python train.py --n_head=3 --rope_fraction=0.25 --attn_scale=0.125 --tie_embeddings=false --batch_tokens=32768
MLP neurons of a small language model. Each row is named by its layer, matrix (up: input weights; down: output weights) and neuron, and shows model dimensions 0-191. Each number is 500 + 25 x the weight over its row's rms, rounded and kept within 0 to 999. Numbers have three digits each.
A block is one neuron, or neurons of one layer that tend to fire together. After each block is what it responds to, as a language model described it from the Wikipedia text at the highest values.

L4.up578:438566513477508480560517513474502502506487483542536511482491479492506549494434482452500520488507470524541455551495490499468510490515504503503464506490500492463492488470494472493512463461535498518535510507548514500518487491499476495454511505495467490562470521478518512529506504490515431472485492528474469528492479507492484498508454478507404511502493512493504496518492493496490504499469515486501464506562489523451508505486489517474505514487490521511474465480510517480480481488509469521517525512520494466496520519485489504525525511527535540485497537498538471494479530472489533520
L4.down578:532430548465500547511483496503499485461488525555543502526499484509497424527488517491497532475505544471498500469473452503484491521512515504507540494496489533471502520490502514499479469500481545466498440472493488522477480517484497526519512467504526522469493516520527520486484482466494475473490483486502474549533513484488513488471494521510555489458492499492515438487473513505485485501532449479482499521514480523528500508465509520479552485506528541537502541517469495497495521500479526510505508497506532511496518509536491505477501472478505520539507520532475457498517468526519428534
L4.up691:558504486533464472515509509518497529471487538493504512481485511505520490509442512518515493529498543517486520447530501489488506476508507487490514502508505462484514540452485501538545485508577524524503471504523501472515455467537503532475551473503473494475526529516511522486472515493505467496509474494494533477512472523469444507526493499468496503509555492508503504546473474508471518483527454467478521495508510511502540524515488515520482479532498532523499465467479480492519522449474541539497477521498520486512490493482532511458530528516496518484463517546508462520484475511475444467
L4.down691:499536489503515471490504491498446499497530476506495513508478491494516497510482494464506504494476486466483518505541541517511542485506544508486524483486514449497481441510477492524475443512529487480491492503459582518554509515506483471511500523505503489515472529506486494493544454482493484515487473507477532490564462479508507511514522493551513500464505504518512495510485513477462486499455512483500520526488507465505453517505492518475529459491481482524517452524527460561508500473521469513485516473521502506519542546526468506562476527474472487475492493542524541463514532524494474483
L4.up702:539506501513510439579462504516508507501477484489505553513533499466508515526452510498517528478483477507500519514516477481506475516510498523477470505502484495470478504491482479465461494490559519511491518497516524419441498439507466508491521471445514499497482504510460510459537553469523468512528488537503503480512481490507534466500468495508475521506511507496523451525485529479513472450497506485481507524537516551507509534487505485511520493494507482520466528549469506538456485475501500460490520494458527539476517480494501525495470474481514493519518533505505503482505475504531486493
L4.down702:503477520514492462519501490501457460469469513530484517518455517484482493509468474492548509500512487517525520509492522499480491510518488481509493497491504486472483494518520498508468551503437444476487435479461538493501508492530505511504506492515519522491500507496485507506485518496541478519509460480460540491509519486528505490462458479488497488512452454493509433528534487466543517459475500501500561496510489557542505512492511514533503507519498474519452511546528516519504458504506520544516520471522522508541541476530487507485465498481533533493505526494473524511514549494456543469
L4.up741:517481499479488485440483492467496510518488504527529508467450527507459485495510485486536499484522481525509525458488489548533488493508505502487476539492477457522505535466519489481532478455511490531500489517509455485566465472493453515485490507505520468445463481510546538500502510490524494462493488471483509503546477492494482499485481525479492465543579478496528498496462528519496502534513492480507486508545500482516475529542508508524523498537529519500534500501498484504496502521485491587508467486521531469461506497508540495460521503531493510549509509524475466498469515503496531497
L4.down741:484502473537487543468520491491472497457483550496487483520562506520518494518430517467509458507485519499496462562522512469533492458484499461505508468508517519476517526514470493499464497511467516502490477551465524536494507526464515493447534474500531489515504499488485485516480509454507518523485504514473543500512525505507519510502544461522510508498512494550501505495514496523490516480497512514505478459518491509525512488473504469483513488484486463516485556503486495516449461502489516452507538512541491464559506403501480503519529476500504487490523502478513512516518501506508463530
Description: Fires on words that pick out a unique or limiting set right after "the", mostly only, also first, previous, new, and the negators no or not.

L3.up270:503477476510464495527507470532483464487472523528510510497517501487491456544512482502532480534512495468480468516543507522542527513494527550458508482509523519485527510485526524488493501464536462490511500465509509529567524489526528521476487548495481484475499548511497527482504487466468461488521546480513502481524519519492506508519483491493478513523486508476506525528503465502495496497520498476513525506446484504498517494496457501501501521527452512542502460501554498515473500507506518482491451482507520510503525464498528506494551488461494473434479482483545523438449512541540451486
L3.down270:456524542524503508524500486513499502546496483491514487467516466516501465502456451512529473501475504545546507482518481550506497480496552531497508496497464532505469492461492478509458489539496486537529523472528485511521500511520515538494478492491472518562500511511495544491518540503488479474529520505523461476483526460498506526522514529507534540473463483509458419512473484441495489537494554520497492449498496534488507452520475492471513482507497527491500524476471474469503465467514485485513510534501494541504495535481503501489505519505487509527494482472523516506465487466536533483
Description: The word of after a noun preceded by the (state of, district of, name of), plus middle pieces of split words (the-ater, sp-ot, p-aper, h-opes).

L7.up22:512487518492490495485479475500507531469516517538515425500485514509515468500517536473525501533505532468497506493475507531528513536510490530489452484500525488494522518480429481516469474516529453480504518493498464507537488506498500536477507493494510545446514495528488477527538536516540470460480492498501467515569484490492522472518524499503489510521491527497475468473507504475511546525502533521473498452516498467467509485488499479501532452527486499527472478535487459529480539566544464496498533512462479489503473479518526454465487493494519519529503487532467521469485514514495473508
L7.down22:484516463505480514503506504525531467499505522468515505474475495512505540476487542507487522523507511504477493486538507505507486515479499488473499515515463461495502482562444510522508537506532518493486478545480495501465463505494460485521461444478498499476523484491515498476470526514467440532507515498527533529500502470519462546493504521514517520450451537475519483494485504521486488495518531487554503525482501470541501500500519524475492507541523560497512521478512473516503489523508508456469525474507522475519509401487510521514482503520533476525458550443531496512493504508513489487
L7.up143:485519515451425531512505480484518524484530495468500476501520495495511524490481538461465500498535479497504514505468524446508503491509517535498470523514510499499483452479481462536487457487559495490531487525466496554531509508499515525463482458465496480531501489531489556531475520502478502483475457465486492504537502509518493503485542474502439530539503481512477470490514485513510505509515533439522469518470519465501518492498561514508524512520506505510518513514520454494471533517478473496482488521474494505455494495456456469490508460530533485528511478505533543471502505512504484499
L7.down143:517468526485501506482480512490464486504495490483498478516500534529522477472496506513492467509488487511538482471536499516501434479501464479525507502542491500470510457494519543509491514500483504516502507501529456455525516484505509449477502473569509495529485515461480477469502504486500524464464531544506539489491514477515515536531501496536533478495457523506527506493505525468459455512513484544496490457509491485510489494459474516509518490479540455485500462484521513516543543498480528495505446497516511533542494483485479515511544482487556494512542469462466517543519568495524488515
L7.up254:508455461565542509496509509534560491511499505552531530455481514566532506538451490501483512511515496467459468503468534494524503468486503517477500473505481515496497490528458465516546511518520507468473477515497477523520513476485517492514488473486488523533486503509522522495516494474508512542513520473509493502537503523481524486550532517527482502518515472569520505500462493463509504522447507504474495505486490492529466484471482521505549515490496488466534487477542450500490515519493488472471503464480525470519491520485492469521461474478558508513493492509480489522537509493536468463
L7.down254:477519561506493469451505516515474521478445511524503513477504499530496478506494531509469495476503499434474540558477486510506486489501468511451489539447496500480499472512480515530498498544519510514484515537543495530501526533474514530522510492510486487514507539493502514526534528509494483515519472513561498448519483520465435477529503507492514529523504497485511525478499497538446491472526500548498495471463519487515468510450480453490512516478524515477475471467496485525517485476522512505512465497515487504489545500509494502521561514458500483506459458489535477515523513487470504479
L7.up580:543453523535510517484519487485508502494493496555449484492456507547491488494492506466510533534532499504505463502522524452502496477513503510493460460468508496487519469567477527571488471498503482472514536465472466486531485526455493533520478482490486530526512496502520538508525470491491499542479546467481450465493498509480524480486484521506464503521510519506504514508493484494438490490484541486500524451494489510488469482483539497489536467530511489533518515522520468535503476528485485535488541518489524499541483549497485516483515496569523477522518539480497485493491501488500499490
L7.down580:536506538523487483501519449459513477468524518526568495488531516531466461501528519488504488507530479550504491501488546472528519476472547467529501528506509524483519449535509530531473515514548487465497525498512441527514496486479492483479472446502541516518485517486508481518507499503505486536474508458480501471518465501470517434518482487501494525491488490483495481498497510504455499474525469507480508486450531499503515540523506485458537524492506479478469474502505443496494477530463452544495494527511561501484513520512541482511517500484556475520509512499516504495497512502490494467
Description: The article "an" (and word-initial "an" pieces like an|xiety, an|nexation), plus ordinals like first, second, third before a noun.

L3.up707:484506574503520492539512453513456472486487506498518487449526510494542489456501492485512491481467492483558527508471489519522499479495539530448483480507488498507500524508498556526474489519536492538533485463507515514467519511460512529497514487469469485508525485506537504510486491489489507540487443498531527516510521449539455482546476523542500519505505469504520476507493524483500526512527556491485474518512504438529512481522493505491479469468515478506530491506535483463436490504515478486506496505500513467496538494510503510493543506510484476509494475485474515492533494474581495499
L3.down707:513531474498497523514493531495527474497530486507479453519512512480472489551514458489465468519523553510487523522509498473490491547498505499503502512491531484454491495492547461478529466529486492518531505526493523501479529517465520494520517479540531445470479477516510497462515465562503497475509483497500503481484469534478515511520436524515482542514523508481467494514497503479479491489493530493448472482506509555467465493510470529510490548462480501483452540489513516489501489515519512473494524495541473482445453529510499477492515526567555490465517532481492500519506510488495469504
Description: Prepositions and determiners inside fixed multiword phrases, such as at the time, get back at, among other issues, as a result.

L4.up171:514518461486517552518474498490468498503466504489496552499500527516504456517474508478499507500508503494519539500496472508507488471532478522470514498467478494464494507466524483480504497440586488487500511498524464443503528488521460565511531535489496469461480549487530478520489482454482479486523500521494509509502486561491510508511504524566562509513521536539497504478501482535484481468490435474519498460489490514484500503522482477451510539530477534492496510478496469485496526481515493524485493485483472502504502494512511483527511518506515495466499491491518497472433529523537524507
L4.down171:516465478480514493496488511480478460489476515493494535508532519519508454478503483534520475465539491519478482482542488493497470463569505485528446536475504482464490485476508491464503517512544490521492528527499474481516483454468531504464500526535487485477546487484508506497471538498504479498518455495546508543487514490527507511498488554470490516492477525514531536534525514490502511496514514433518513489491502492477493493484494484512471551498527503539495526536501510514542471538512513499520415474485475555484475475512493501491521522471544513492501499478522486462447515508539497504
L4.up262:482488431496523447513548492475501459478475493486485554559502532483501521487522526543538459528519490498499515503558539522473545477531533460530489518485512513488475516470524489514481504484507481497513504514483527457521538520569464542494515495503459509489493481490513519489509525493515485489457503488481482489509490494492464502512507502483480527528487507480458508486488498501502461511509445489534523476483460508461534498506500499519517514469489537518566490496528503479499482487518448521470522482474492498465489548490521516537502491454505535481506532490519497517455505477513489540
L4.down262:490518466445518491479531562462462463524481473521488520521516494496482523462491466483508507503537505493486484469490487512501547465548525532487559509480504471507476471498550489484518489521494487466527465528526521494480535502550512503478488522510493524531484488493528511426542512512475526478479552505531507507518512472512523525461516514525526522530488497508526500513493510494478503515466480534510492484460496485547521483495504511490491474531472512511492502514502512490518497502506454503467509472479486548533489463524460483466481506495534407465493502494535513459479504506517479513
L4.up432:515483524521529477475497515477512504491474534536506545509502497499496472518498518474476506514493502522502501501521545525495516456516512513468505489510538500526508518461514521480466491506538512498499521483503491484500590464529519523471544516583448513507505518489467516459502510492508490552540543501488458461488501512439514514542476479485529522491513520545491458496505512489487499491479521496528478487521465515436515501490461510480479481483540499514518514497488479513441521507509498516455487470498533499465482498521504430472502494467518475503490472552505484474481517489506479519
L4.down432:501473527503496546502522506528507478516513455494508488483503517531467464486522513509491468506544476497473493525517482469500528487520558477500527515447523459547514451511538484512487497507533462502457514514462531515481532500483494498520488463506540498528515551480496543477542499480538504474511479531492527514506527530510505530493526495557500493521486492522502499504499531469478476513542449467503484461438506507488518473555499493488504488490474499498479526463514458497515498467482514516489459530518462452498541515528476516509483504451514518483510473542518492468521476470476493464
L4.up471:488514526495469503468534492522440509500492514478483504510524539523529490557496528506540491481429575478500464480529503461492492461517521478449520487487512518486522497502472475515539506515539456454503466480499494487506499487504499475519522473484478477506483507476505478487475531520535479479541508490502497556472495535487491461482493481482502457502490498478503486510502499511506511475549496455472481476546497541481499498495466502493537523508475490543525510492474478486517545512516488470487502520487562559558468488442514531525515524520504481500523489490494500518498496521478472483
L4.down471:475541491506482521490466500469495488468490440537473504508496497557473500519522455553533479454532531517494551482489451509522476493492489495519480494527525516469547457499507494488548517517487531504485487491529493500493486491495485498508499470471506491472436465513498481474538472477472497504540524486512513497528479475521481483541551517484498478500501525522504485474504525506493545434506565519525499499468493543498487504535503520515482482479523442512527491496523521504530503499498492511482497532459505484481493501505517470512472532506467500527478469527554496445497459524515517525
Description: Topic nouns right after "The"/"the" that refer back to the article's subject, such as film, game, album; also the "ul" piece in simulator and molecules.

L7.up36:471470525513509519491447521481495490471465506454519471536482536508515464500494512507478520522497531528485497506485531478523496532516489497523473514516472507547499453519479495467497521495550466508480489465485471493502473515537478508464477495516510516490484512443489520519522518467506504513458540489532512514493468499447542498521476469518526482483547492511502484502479447500487495484485526518473428481467516513542522532516473528479467496505534502491546506472498486494524546503460527530515502532493522507503497481510567459487486486527525456506511512480542559536491483518470503518
L7.down36:531535462522495458483477540523542480510542454526507535530501511469480453508534518510489492481486494504528514526543506451494544556466504494468468508510496497470522464488519470452475560468487482485518514501468468453460485484486494490482521502544559489479541485543501482499489478493502482452497518518494491555504514502506535507513481493519542515476485510502494537514521499502501506447518486501497482495495489515517572481510456461509513492488525506530486491487500496496519473535533485489513537464502487546501481479507505468469468511495531507456534537493508492492513502493465477495
L7.up262:518495500471500485476496522491497541472467533486491499463468516483502480517542539558490515522511461467505530524495452521544490537504517522459491492515498511476474501472505507479520535458466515485488446510470477494455513474506527520464495532512472503466473524520508547547496524557488478469497468502556458552495507528497490515524505512506477484468543484493505541491503485485532525494519522564474535508549507470501488483451468471515491488527491514529525478532485495521521484536506521514493524499468500495468479493518522482509467463506463467509487485514489484497520487514465469537
L7.down262:501521528488474535507458460529512492494489500465522498519501522488514480477498507475491537521515511505513472516489495469471468521550527506518563485493476488503491501510512518553543470539519490503507515454495511518544479514480496479508508457503508525505514486468510453490470474477462490512508457578489516485482480491510470517500532506473482505500504503522589539540466501470467505473500481552493550487472510525507514540497517503497468496485519488476519481520459504497512537492491482489499531495485537472483479485468506500484543520476543489468510483482519513443456540533491468476
L7.up346:523504538523507515501454496505477517520499479456513500550495507491515470495455457486499480480502504486514522546536470519490470486455510515486507521440471495536515490481474530459513517494503516446477472563521445495507468556525528498511529514507457504483473509528498496534488571494524560504464495501491476576479509527496511511500505500533519503507538533502505533536493497507522534519479497536492506486562515518524487477505497503487515485489493535536517449523509494451469483499512463506482494499547472483505502491493507503486476450519508491499530483504481483498497476477529490482
L7.down346:500509530484501473512498473486492529486509462533479491491505470547484479501535545504486512485465494527490478480493489527472512528493494497517485544470512493525489465511534510545505471523503443509502530492477501454506498520469473517496528445514486490489536411487489540462495451467462528455481495531501490510505517478529519525483463482512528486501480517506479521515516551500475509502446536497497497515536490480462528516500508528543456514511465464524490501518496560516509486497500474523519472495517499510460516528499556497524496459514514524511505488480549520492519498509449504547
L7.up448:464505508516479510479505487458480516488542495504544495496496506470498513442478484484512494495500456475562486491502489492497464464471506477488516507507499515495525523518479481558512512486567488511485525497481532502556489536569534459492480513484507532500513477539540463501478483510498503544503482520526516474503511516480519531492474496494483525491467507530518556506504464484515478557475497529491476554489506510521526537494465480479456502506517510495532534469479514515501522517479525523481486525496480467465471502492521531549534497504496457491448500476446504492455467521485506478
L7.down448:500519477544473546513532518526488490478470500496451483526488517493504457521511526462473505480472486500512453530487504469531479493513513477522485472507517568530507486531490504481495485556508482483491485467473468505520512484544521462466466485495493550501509506474535488464545485461466474485494511571483489499518471532519555499509545499486503453470504523489512517516503502514470464485512502550504488484537527514488484513528478510539492514495516514461471513541456461477439494527487514461506493490518545524516508494487447543493514519483504508525498517491501527492503488492542486494
Description: Fires on highly predictable continuations: "the" after at/on in place or time phrases (at the mouth, at the end), and word-piece endings of institution names (Med-ical, fed-eral, Squ-are).

L7.up94:513513507492534497489559501486507458490504462527463499521517481513513512555542478525525511502470484537487471500539460485470532510525496524505501471526480482513499468474528462529534530490483480474484518539500568492516465513516509534489485514527473504511517505477525551462482536509491484505495476505479502533531496501511471496524517476509468511536536524511431478523500501512497458497466515507542503506515505509456492533496490484459426507515487505480523468507525530481473510498469509469455519474494508534463510530500517510470479497487487456467501533497454508461491461536492456506
L7.down94:539486506495552490502498499540508499522501483482549526525450476521515497475494440511500513479490487493491489488496474557505530522483507518492528515450471510504478489523475513499471492495500528480565513536528510491474489512483486465491488498463562504520496461496519470497528460454466493484477537513534487493505511469505513538444487500522500487521460490515464517525455502484494546492440513492527479478528494491518579471479496483556506476461510507526441535509518531507560488517501498509503457515501513527514489459507511485485497533505501516501480474498520504528489466492509484488
L7.up204:512509487519507482480532509520518527496482477504489518500501481473500513498485481517520478486471529531517496509495531498454472520529506472506492537541520437497503493481512496512533491490520509511548486511521473515515531448491566518466487517452514504524517519499509534480511524481534479489494481528492513531551476508511464486456486499535495542515489481517499505497513478496501446516495533546530530529505542493545504468475523437489472474519498501503487490520469507475450512498442489475529478478499523546503484481495454520489533479483475472512502557477522468470461530564482524475
L7.down204:488481545493507479493467521443511464560519510507528510471529506462531504473480495460497483520547497515501490528518543520493549489446468484499491509500471526525502509506545485519503484552488473490514517496501507508515501551488484472486517508491461543535528485493512467522510445516496509491529457476522480465490492428518503512497519498483483478498474461509487460547512516456528509501533481473484514501474497496479524489472458510470467454488507544474516512497509491492526510486522485454506486516510498531513560542548538459534528528481503519478498495480512477467523504482500505509
L7.up461:518502473461468538500535517524515474495499479474460524497448486471534488476483530488491499486500492515524537476492480462502506520531489522459492446492525499523500544492506494426520478507568462516553487499479456489514526515514514535510465505479509520525477515559524515520509482510479475495509531523519511521516479485508485527511490511520457530510494507504481527473514501478454535492508505509501487521505491476478497516478496460490494526522530459539517482430516536508469570496507533467455490514506470506473507514535506544483489527488465517457476536467478512495499524511499482485
L7.down461:527490489522555487502502476457461487524492508518518506517511513498512502510481557508528451494479521498491508538514556497465504527497513467449472531571489522497496506491508473510540559511516469443501511542488476513524484512501519528499451523539511465473498507518494507517489529523509452519472503508517520523477514548504555457484523516482450501514471499473427509488484476502523468501479522483508483515501505479460507525495497486459460487472470511464524474511517535503518457483491471508501521494522491527506516437489504476504478498510550475467519498510511494516511521489473527492
L7.up567:495447494531490533518475516481494546544507497538525484483502515509503507516497473527510493510541467509520445480494452495486479500551533456465507474488502527556518484471476500492493532525519485504519517519519492497536514528522509511496561530508518492479471509472515464509460504487469506527488504493500493485530519479504495533538486520524521477528514493530507523504521501495452475544483455480528521489514468522438496490469455508466491517530461524509539509519514492463490507523470481465482498457503539493485538491490441508505501566507484514475492516526463514522451533467508512500
L7.down567:518460469566493486481506492484536512520493500493510488508440493521502464521538473519481478482530489529493523523524490504523469471520553531477503515526509496527474482478523541516479500496527498454497477489500499511481451548473541447500538531506503498501532494536477547451518523544546455488482484484496522499467492529463490499510492468522477507513486526500485531536511488502579499519466498497506484469483475485511548522488518487529528445496493486511502482496527491498476470483465477473480497492484485508499515459510519471466486476472529503543545513488539488489532500524495487459
Description: Final token of a sentence or clause subject, right before its verb: pronouns or relatives (He, it, which), surname endings (Gome-z, Johans-en), or nouns (the player).

L4.up355:487497471485472516521469540480533517457534515506504479493513451449521473518496490475506527483496481486569497489520516487505498479478525539481519518511462474489517518518489503549512529519487506525525515496490416447484485501512467498542471508495492523505487469469543497506534491437480518517495440516514488500528475522492548495513476473515536486501490490514556510481488512493524524516469486535517496490537549524492468537464446470522496489477489465502496514519474534457474523505519461495490490534499507500519519475484513517503523500511528491501484476494514509497485496466438455475
L4.down355:525531529457499519479500505468524512484530482523548524491506525469483511451486488503498519535503456462453502498491462469477478459531490529465507509475473474529464526494471538499536508530517524466478485502507451501533482527491476488448530461453523552475538520489519497522498497530534528538490471503511477509477518472473506498494507522451499507516498495507527510482492451493488537538519490519523518528521519526490508459486466493546462524459476494514491464499506521457482507492540523484501544463507513504480517483522520533503510498498518467480480549502468457509528533505514501537
L4.up359:514539496508453483484463503542484520477480513492484477506488524458508466507448483486484511479493516506548479523499501555491542502483509545516545511509465461523522512532469478518504468499541459522512489524490523496496483511540514502512504473517484511473474490503516568512456514516513486497535467508479505479496513452471524498508472467535467511537493510504502468501567518484512497502474551507486529524532492533514497530464458498467449516519510498525519495483494507518461474421534467469458498479518480477475538538515513508489534490525501509477513507512518509503495538473498475503
L4.down359:495528544497517525509488510522458510473525496495501503535470468485533482508516520543475496472555497512504480508505466533469505506474521524487534519580529465519518496494459481483508515499520491471493475553452492510491518554504483482487543468490530517502516490498519495500507466506497495505461542485487530521451500534519517479497491467527507507483468491510486536478495503536490507474542497497467500497530506514478508512498528502480494516482460490510494478478438471490469538499497534487519508517483485449442495492540507531465531511553416524458494528493498464462512498504511476511
L4.up365:477504524502496499462536521462475505522504533516488497542536519466494471486473531459519490473454515469513420528505493545496532503513483502480532481518512527493511477576494491512501520503469487531513500506481502466474490497462452502495526517478537486513478522504491506495501488475549510503476550507464513552506485524537511495497499502490491486545510500506493479461482490501464515501457521525512491465502510492509476561444494424496536447507513538469518523512457477487487499520514466504498495530508506495548496516473486531528523479495465522507505512464471503485532496515481525472
L4.down365:516457534491506510503448506542493501555532496500522503539527502562496511506491553513501531504487523475463492479512487525474492495504472490496505514490498499463494491506531543459506485450452497519475512501511467480463544491513514511499487499490472522478467532509481492469507520518471498473528525491495487480474524487486490526464467486496507525532506491500478515501464460483496497491509492500522474541479523497494501523531543481467476500466462504531506509506491521541475532500496476458456509516465482501501487517466542565531500567522525489434542518511472545514500458503477457530
L4.up544:502480523501503485472473482497497518511489445504516485459495439459483453508474485512531491508498528502505491489462529568530481523512525536476542503538532547520514520546454483500506487458496498467479469496507449458496493473504498502514514477472516502504499517500440515493493509525530512535508511514455513521490528522503525528470466486479485439551536458487509515510480492508486540484487486475490530497512511489515489483516472488525524484529482510523518509509455490480499507443498471543500495542526542486506483515494553527502477513506476476513474499505517529463557536511472521515
L4.down544:478474495511516505456549478469507516528531477513460496482491489458474467505500494548478504499547540533492496494533483496504486526497482523504509515465552530524540485546519468514465462466515552465464531554471499527467501468490491504508538466521482516489490506515453476486509485500495519527519521519470519461500507498511456525492525473504445507523539467467500487500436506491514518461496540524518543512502465527473519516493539502453520464491543501498493500503514486497509503513496486487490526504471542503501540494483489504461456515494512512511470455533461504498489521483522521538
Description: Mostly "the" or other determiners right after prepositions like at, under, on, near, as in "at the age of", "under the age", "At the 2001"; occasionally word-fragment or table tokens.

L3.up434:509459506476516503457520506470525547506540533474498487517497514509487504489528516521507466541495493458485544544514471486477506508512471532432509510528491510538494552490540499502512501502500484500512497499520499466487516519555471535485485531520468477482485506518504539517503537481500475498471529517518525470558488540504508511452516459487435487498485503502540492466508513520518496503468531507455527474521465526480455545487473489542456499506474530480494465468503478467486558481491499459490545491490513485504517500530472477494490520503457516491531487508498502455483546503513510495
L3.down434:460528469510446492464444496521487496474478527461517492457518497502512520528476508512509500493487508546542489496497489522520509505490508498474473503523479479469482518479503528523493486487540446486494514495527507499492480445491494478498486466492486491490505468498513553453494513472521479522505473530505500524457499537478523519523457478512532446504534486530495511512475493516494478484502526526550525504517532488513526457548472528472536475484526530501495513483515478486444563475536510532508523505505508436482535499519481511494513498523553532496484499473505497521527495542432528498
Description: Determiners opening a noun phrase, mostly "his"/"her" and ordinals like "first", "second", "only", in biographies (e.g. "scored his first goal", "his second wife").